{
  "head_dim": 32,
  "norm_eps": 1e-05,
  "positions": "alibi",
  "attn_scale": 0.177,
  "init": "normal",
  "init_std_o": 0.00502,
  "init_std_up": 0.0275,
  "optimizer": "muon_variant",
  "lr_mult_qkv": 0.5,
  "lr_mult_down": 1.5,
  "beta1": 0.93,
  "lr_head": 0.00828,
  "warmup_steps": 200,
  "doc_mask": true,
  "train_tokens": 797700000
}
MLP neurons of a small language model. Each row is named by its layer, matrix (up: input weights; down: output weights) and neuron, and shows model dimensions 64-159. Each number is 500 + 25 x the weight over its row's rms, rounded and kept within 0 to 999. Numbers have three digits each.
Before each neuron's rows, "fires on" lists the tokens most often at its 100 highest values on Wikipedia text that the model never trained on.

fires on: "ur", "ri", "x", "our", "ar"
L3.up155:504519505520497480521451544496474541489520497510493494528445498505475487484468475492500509504515465520491490482491486482480481477490481481518540507473509489511477499442492547520496493481492498523460524521524497511481501489531434486511471508507525508534545465492517512498524456504455479489
L3.down155:519520529477462503484504559515510535522515524457476501472497519485481518460495488489521506520498550516485436509457519480474511521516542496518508503484487502558515476469508490506528470532471494552493532474528467516514516497492520475522518513505492517571474471484519506500490435497535517535

fires on: " Z", "ch", "t", "et", "ic", "ant"
L7.up1018:487523484494510508540456486497533507499476461539465517508488470480525472515506526501580480521508497487505481483507486556519482461497524531517483482510511515501499472506504509518553519521482530468474528506526505483518517555495457509446523508453530523446534528519482540514490506484464506532
L7.down1018:500492505506538517519523523539459506498510505489544505509484467524467492521493470551492506499468485456528499541495431457523486521509458526537501527471456509507538470466471486493508512544516509479493535504502542534502486517514460505481487502506481502511489513525509511528510505507455513487

fires on: "d", "-", "ad", "at", "od", "ct"
L3.up987:524490462542477464512565546465489470510524473512519502499531492483495511478511495482505537457493499502480500510504508504506522499508504489510498479472507484552546521516468521496486483467528471512500470509475480485512497465497487477477479530476510477504506525485563499459491510481526513546
L3.down987:431470475505489522476495476548499485471508535516486544512485500498488477515538474514489510468539507470455486521503493498535571471480510504479503535509504459460534496544523474523479552473487487466495520511511497516509485494509489495540536522465538506486479532480538492513519501516500495498

fires on: "or", "u", "ing", "us", "n", "o"
L3.up911:509518492518510549495500545516455432484500469473483482509534463526473524477494507460493502524516525507469526529528505503555523482485479488440490477507506488488480534541489489528459496479512492478549541533509482473489470504497527515482497497491517467477502502482528490506522548476477490497
L3.down911:471507500506447499499476506516504504513522499498536484514516511476485486480475476512490525528512456474542518517527531502517486514470489543523480515489499512527491539434515497479509558500520543531520485501479461532494505457499523478540513522547512470510504462489454522510541486525505451487

fires on: "e", "After", "ver", " she"
L3.up1009:510466494509521508506488496519508495482541528532441498485480492496520469470523463493500484542512497443496466475469529548508499506485505512496492502476478471463505489556506495502463513501523465498507502503488503507509503502487508508495497436478482485524470467481467517475536507522484514481
L3.down1009:479480470545455502540479526500465492519512526486485488479517486516519464570525516458523547450499533461466514459480494442485509513511487500495540493514498493501503496503485498504495515495508492527505504454482492486486493484455470484452512476489503586551492508501475473476475479519505490480

fires on: "ur", "or", "al", "d", "re", "ar"
L3.up535:491498489495550497456485484503497537534498473489497509533493510482461465518494464479496504512513499500541502475501511481452507486523489516504501531494517444529512466478457521507523499512503513481526524499497492529530503542509483506492500532507544529531508504528482496480531493490476456513
L3.down535:497557538508466496492491493505517502483493521489508472515458503514460457511529519504503504541510517500525461548511510481458546506511483507470471489519532501504496478474510504518507491518514506489529496515483504527501509486509473481527480501510478482465487517479504535513550425521503509481

fires on: "li", "ing", "or", "ent", "st"
L2.up820:528487466514494503487517539508470509492505501492477474523536452524509524484468518467494472497504495485459468482502540474521499520496498481463523486498486544520456542523511468449508503507485484504531495499521525531457474466478503506501475493496513489498529483464490478553567499447515500493
L2.down820:538482483494510498491548500495491507525516496536572525523493523522467460519548488478532483501521515496533470571492478535507506484476519497529474521481547552482493483451484521514518479472477516516505486489481499491455542509513488468469496478484521470473526513540492476501456501473489537471

fires on: "\n", "″", "′", "s", " /", ":"
L7.up328:481486494485468539517462499506487544476511503476509535477482526450458541455483507495502439491499548470516489499484497472474504497501507466500499486503506489497490523494478487520488462469488467479507515441466514472533512475517444495521535528489515508542457474492455488508465508517500483500
L7.down328:488526534486458515529530500511483526495492517465516513503485517479544511531485505481476505489493519460500517502507530484494506479510519456547532473468554537520495506539496520535520476487512510505468521476501530455508499463495484469498484502532482537438485503502481495467514504523492535478

fires on: ":", " |", " of", "N", " /", " at"
L10.up428:507490470526486542506467521533503526536492499515470541483492506494522503500499521488510474533477506487514494490518490478484451499450503472512514458517468519515471531517503485547444514481492501492522534475488511469481519529482468494523474462489508496454490537489527523530488506465520525493
L10.down428:539519517542488515529493524504471478508472526465532516485489521505547488502488481534451488474527492501491537473516477477465477487491530501498516477491526456563541480475516451507476496520495478495496524467498542479479483484495505486536499533506478503499491545501474539484508503515528507520

fires on: "e", "u", "ta", "y", "n", "o"
L2.up170:522527492519494524501552478498501446500469527494481536537517507531525534517483512458495495496509512548432506506542511478472483487471486506532457491515520472511544507497492502524494496517502587513487510504502458477486448507487519495472491470465496473483537510514495513456504516450483516493
L2.down170:521476513474458500506452513490500529538490507543541484504491477446518516501498479481482487504491457448512523477486504525533491510514490465509540519459523498509513527522509475499446478487485443507485514504526509506453518464514459485478506531488508517522484470455488527520505499547515463536

fires on: "z", "ant", "ph", " other", "ch"
L5.up786:531501486530532471498431492466536507437483459506489530468476488544507454552475515513510484504478504525430474453527493506515484496547476538518492516535497499515487494545480477471499499529543479515479500521454502472498504531511496527455558540491517470482500477486503504489530483508466503514
L5.down786:558528501523527514510487510498481478518496500508483496544481487504476480472480481457526513510480532492480513518444475500482516517500459493484479518490485497480467466514543520446512517497515474481470528521531538520505480521512486513501499513454487541502463465480544493543492497500491441539

fires on: " ch", " on", "ch", " cl", " Sh", "ed"
L7.up118:492487515507470484512527489468494531474513486565486538503500529468482475470477512501496491497468489489508532506473515505507467516542481520460495478494498474462522479450500518502498491478512503465463512487513503523532502463511485464464497466483521478501482517511446454523564466482456512527
L7.down118:493551488510501464533498471534451512536479486482494541548488530504521502486505518497518507506490504475533501503460502524519486479473533502548496493490545488509451484519461478498466509499510522457499519525472498506505466526499506464508515565517474476467471511521515530541506457512514486507